Weights of a small transformer language model: width 512, 40.4M parameters.
MLP neurons of a small language model. Each row is named by its layer, matrix (gate and up: input weights; down: output weights) and neuron, and shows model dimensions 202-329. Each number is 128 + 32 x the weight over its row's rms, rounded and kept within 0 to 255. Numbers have three digits each. A neuron's up and down rows have the sign that makes its largest values positive.
Before each neuron's rows is what it responds to, as a language model described it from the Wikipedia text at the highest values.

Plural generic nouns ending a noun phrase after a quantifier, adjective or determiner, such as statements, projects, roles, facilities.
L2.gate602:104101167149107094082087135158121171119127065110098129108141172165128146163135153137095053102112108180102144172125198113090099155149153130164143111140116074143132125122092082160094121087079101142148122113139141051167125133104154138174108106193096127148069177105067096130153102132114131190142166157085129104161183094157130161143119110135122083174161164167183144104123079099169070138092
L2.up602:111093138127163169112162162226117127183100107081109114122137134141138159127193141143187116086147142086098122179152138050045110150170117187135162107124087162083120066135119106146080122160120057156193144129177144075164085168108157188172138109105054189112123092104114146126183152145156143103154185155122095160125142143108143121177140108172116121109101141129148090158115107117130113138130
L2.down602:123113148132145097155136133116145114138107172121104159153147147205130085073150120151145142073093137109142138089127129131133146157161133176099174122088145161129143114103148144160137086153108080170109110097144099166080131094078151129114188120140175078142180102102109166103122093139121110125163080129115114155138111125153200128094131130179090103095162152134139148097096140144150091140150

Month names and the first digit of a year inside dates, usually after in, on, since or a day number, e.g. in April 1979, on June 21.
L2.gate1440:134155137148135160150099149130145138167151142072132091133116155190151126117112143155082112100087077165100100129120110188167115152125115129100109134154100113112120122158136088216213165156126137112120123088113168098152139167102085107192086158143094139193186092138072066174092124135165116157057201099108170072149150135151114074097136090112130077138117128150115143113170148106152145124145
L2.up1440:139179118141134168110135160077117129103115128110108145167124144175169168156088096137098138152127128143097120129123083115157150146161163048139116102099158130112118124098168115220111157132183122117140156143076070100178146169134143162147143138131097076092150097070148052163146111130174118175110149105111179100146086132155129093117067184136098108154153111094172118137157160057121142162127
L2.down1440:145176104104105143173161099098098135065113207134147093159084123090183132175129085133151110094057139164124120135099146137090106136123143091136152143118100113120118099160183113216147133164115056118134090126092141113123153133167087094121132151154099168094109096146104138094128113185126147150116146126144112083151105137121132149168108123111043121117148102150145118139164144124103093149147

Final subword pieces that finish a word split into chunks, often right before punctuation, such as plural -s (APIs, backgrounds), -ia, and last year digits (2015, 2026).
L4.gate1532:056067099131125161082134109121105119127104213083145120107119149126078214135097112192114124087105172130127160135101165133083171081156149142116189168116134082177096121108112043105157170058109101174093089096107143137072091137115110137141144089193131108158152097133165104112128112117146109170125173102136127168170116106095139157128163155103182075129124059124148154132079108107119125140145
L4.up1532:093126139063129126114136121123111054124067128079137190121158133107118091138122166119161132102132153179158107108137137152120157132126089127107152121127177128161104147120149123078128122150138159120154101112162172068086082121073140153073129149096118072174120074041142160106107141158180146109119133131120163141122116128117186149120108132089127101095167149114097106174111137106098146180040
L4.down1532:136122082106152116135119163167132183135105141125126113101150121147107144131152130098169086171136087100119120086171126153142142099151123089084117124093113118171163142120080190146174151197120167156150085183170149122062114098113143122089148135108112114078115120033162117084106178147050135144177166103121140085146077121109185110150107093143098133103070126110088160171179108142135121185128

First token of a new list item, table cell or clause after a comma, pipe or line break, e.g. "to", an opening quote, "later", "aged".
L4.gate815:091115108106135154136129141104107134112174119159140127184143122106164142120186141139125157167122144090192150150145164138080105123081196131172136129162158149169163169069096148156112176158127115101184056078105092085071195187137164175092129074096184165133137111139113129157164119130147098121188161085129164134086125098156109091090135144107193061144133082057127163158107070109137141141105
L4.up815:092083106114106089140137121141129119090141087133129145139133146180131084109147130139157170153140119149178147155132150097158155165126211158170154115154090110111107130121153168155118140166141150106128125106091138091113185224168116131124068101144161104138162119110119112143112097133139119134137145098140145110084138099129150096058188083152139132147136141119156144142120119130076145113142
L4.down815:120135127110108133166114102143171123170124106145116147142159127096099131183150084131092123177107133173058132133123083125126141124062104081151113144098136169139072113181128170138110167128094066150090172133165105157114150141191160146130124174133137119154141158139148116105134145171105121153137147113109170106126129135118111128132134124159106085119143060137134147091110151148099136202160

Quotation marks opening or closing quoted titles and speech, such as song titles in discography lists, episode titles, and quoted remarks.
L2.gate214:119182110125148151093197142172122161104153174134134122165133163109096161116140112107113186140149123112143106164183141108136131127111122157094129092147143161170108121138153159155107120155133116133118091138165124117127168170079099148119137088116118162144186145203108135118105138105077127074161126102120142118130139123125113148124133174242123080141100089121129171127118108146155105106176
L2.up214:154190130114158107085229151137165151117132171148166104126119143127085171080116159119070220165125131133126129139217121106140163162095149116106109104152109132166105114201142100108098119153120119135144074142124139107117147185094124175127176062109125138121137127173141114099095139185121122126134140069082131138128108116135111155108130132230128113117104095104137153160123140183132123081139
L2.down214:137173091086142142074142216102166156123188168148179135106136146094132159147041104140092159180118130128134124174100094077165148201112094079108163154141133155119117117112188151129100129147112111155132142128114110094153171145117126138136083115144189177140129140080154165122058122155099087158107063080101184140155101111117125186170160139176092068122228119118176116110112132112108182101139

Verbs opening a biography's education or career line, such as attended, completed, began, plus Education: and Alma mater: infobox colons; weaker on final digits of years.
L3.gate1142:147095122138103130135161124125109129123067140112137090137130159132104100117099151083075157126128098108141144122106139141139145136149105092132141144098167159149102092113128136198045142162076159102113156162170089134091125093153169088151096116080196066145172122175146105138125171136065182121174120097182093086111101131102114111113156120142147099137140115129120128133126139113140127145089
L3.up1142:141094123140108124123148132133104143125070138116145089113136158137116100109102147092073156127131110114164150113103130131160134151150120088121151152104164173156105097088136140181059145148076145102131161160168079130083126098149166088156095112082192067147164124176150100133122163118073188122161127083193091073113095121096126112115155111118145103133124110125135130128137123110128150141078
L3.down1142:088131172113116169115114115140222131109105117062106079110169098117115083094059147164132138195061125146134124114129130135109103092141137146100162144142176080173165066174102149078124145110097135126163121179079132159155158173089165103094113123092114104156137200100167126133146131168145125180194140102119135114122099081085130122186110096072126137144090116189126165069128086123169128130099

Month-name tokens in dates, mostly before a day or year, such as "in December 2022" or "on the June 5 episode"; also inside names like March Madness, Mayweather.
L3.gate34:112161170147158147139148108159128085147074113088110141184088125130103095097105148160158144087038116121177128137098104100117104096074121089125083176201133123154127121139140128199103147158141131156085198168112135127147084181146117112204144160108166146111100130092140059096097148093192094153120141111180198141120156145141159131142115105176086140142131104110158124128146201084131099086103
L3.up34:130151123156158097126144146130119073107106086086146160180146097149136091117124184129109164103072085148177184122093108102068115074124095080150124143214115087188112147181122106175114143154159130144097213110146146145119058125115128126213153178102173181090165131087126059100071182111136136146098138121180193079120107151101174104086097158146086154111129115166145114107116142095132074080121
L3.down34:127124141103132102122105192154143117111174088088128082095170082111175134137116127103135127084050177130148181125123050118148112098132127140137162166148159146116115129207183106182134106160119178130096178113114119087102169105118071182126117143104167127085116151098092053080113120128113078197071129121189142157146143139148132187163120106126144177104116087138116170121155144124050069097172

Pipe separators, spaces, dashes and small numbers inside sports career or season tables (Apps | Goals | 5 | 1 |, 2010: 12 / (0)), plus verbs like finished or begin in sports-season prose.
L2.gate1388:118118181129099175113125170157134088154161145130116101086123147128093164154144073110106168137108154167156119094143084150105154111077174133088126079120120119134151131075073155138099087136204167130110101129116129114118072095129192151090173132172073140115172103119175104134148145165107091084143093095129104146109133083134094096130155111090121126071159157133155188186083133139124129124106
L2.up1388:066175101165148143096072119172124151142152086183129097119083139095095141144126128150118130111119110200160064188120111209077188107138164084095106170089113122116154091123122149162162111091150172137095144158133122124138057126103144160104148162089105176115134128091071110166111145133054153115169118122139169093117125159110124104104110104108117108172112135088103134152171085172156148096126
L2.down1388:089156145127140163225146049213118113091080129155126126143155070203108140145070158112073157116129064121133093133111126138136139103154161090134159152132128080112146051141097159165176121172183198123106125135145151148115086109151150098090135131175123122082149138127106061095132086074107110134149174095118083157129141151122130084087119145104122119157126123091169107101112193118134128066077

Short function pronouns that point back to something already named, such as it, his, them, and especially there (existential or locative).
L3.gate1083:138083091127153152115119142155102110107052099170122134108098146080134114143141079126125114147096144087199151198161114143143148144192151128120194126077109152155138123109181145047116173168138109092135114176094070083113098151090091132122096103136172061133124144106095140119129074109096108103162157166067114156158124129151140111111157108155142144112119112061088144135105183124126186108095
L3.up1083:065038136121147158126111144146160110146134093157093152094078087173183159150104112070123163139152108142214110181132121137146124130147167089099185128089079102111153135135101163063150164149171089137142179155113118159158129174098099142116096158165199079159158092132109105121093086182110105140159078143127195116132169130083129141107120068163112109174102123137182122133134116166103131134145
L3.down1083:143126102096162057170184145103096063110130092095123069090025168154187102141089112130162157175148124135144134161174089179128103166149106135112174146146106165125160098173138206090100127140127094080137120154073106130150200144108118112115042100131172075161132148172138140131123092093101142150157109172081117104105138104085153103119113086147129089193046151134188039154118107090171112083197

Verbs and prepositions that move a life story to its next stage, such as attended, completing, before, after, plus digits inside years and table cell separators.
L4.gate817:105127188120096134099180172111094102107117132111135176160084130156101090121132144159087173114140090112169146154147068130134104194075088124165101144153127143130165047084146117182099121108090191151129138135178105175131168087131129123111208135130058133113193141122114158097116101170110079155135113205157118097137116082193164105082150086156101152147148156133112140114174140151138119147100
L4.up817:060133150168178102127135121164110140104103109191077178155154105208126105128139186148116152116155119124139093112093091135174157181123143155154188100179117123145141161050158094141145178151098155169125143077129089100168125117165136076079205124118089128068134143102117109117059117178147127142168147166154095142123126078163128130079107124123159191121139140133167166107140145190165152144097
L4.down817:067128076103180145120088115097119156111065129070062117116122149174117145122081121141126101134109155159111116125141139194172113137068151177214167151161168111094170117088098124110152156163168139123109104092206130112111129097104142118113111077137158129080155148128135130138191165121091132164133202118135129203129158123155132152145148081071120138175151169113125136116115096146134125150096

Second subword piece of capitalized or opening words (C-ong, C-ec, N-g) or second digit of years (2-0-13); also "there" in "there is/are".
L4.gate348:142161158079070114120147118150115141189123112139132120101135204136133103117137159170171095099122139113115123157177198077119085139149125141093168161133139144149138119113163137134160165151091119128127155111096179123100149143127175144085174099138155162112079076156107146163132165124136119150127156153150143154168103100164163159131157146085113118106122100083161175143152069057156073054116
L4.up348:116161118104131136194136156101110145151153126125120175109201180133183165109149118120132119116097127157138144133135107117112116121152162122109127156148143137089160163085157150145080146142173139110136120135104174155129136163144120145068097128072130146142158103099112105121153173093125086116154130157111113014147119099200135182102134150130153116158112113155123132167122102133162194174126
L4.down348:085156111091124169143157119110162065131108120110141179207111116106092151109089176140089092113110141139113104126144103147121095110134085114162132143127118105144191073186115195134125160101163087101113116107113152107090171209084131146090108098141126087143121135151154166146153091134103098160134169098136110123151092116155126143139067142134072147077157108107133142150140120095086149159143

Final token of plural nouns, often a split word's last piece, like s, les, ures, in lists and headings: flowers, temples, lenses.
L3.gate587:132134156096130173122122116131105147093156114068062063109166143204099109135120141075156040095122134178120096158180084029102099204160141152131143114125163180148191130131104172112147142196157170113118167119141126106108055122154112180098153152129113079130078169143044077157166166139089116112086135159144130085129151137144190137106125078126135149100150088137131174135097101118179145135064
L3.up587:108115158121117113160124127146171160085099112107063081119141182182113099107096104112074051136136152184095151085126175097121123155146142159053169117104148127156178115115126164126138148172128122133147147125105122126166073116104123134127114116099137106098169196153055118105141123138207158117141154135136203121097126107201123142156139080082096175144136117129178179130125076156164139085097
L3.down587:134111085143136107148125119161080118140145165079142135130101138138106125103150145128123076149138194188183036136092100154071096093159148157123161087131106116158119148119161161117090124136099119176150144144082103138111121099085159132071144129127085117147149136104078129135115102147151163099156090128141156110141092137162170144151101170174075180178115153104160152080102108088177111155155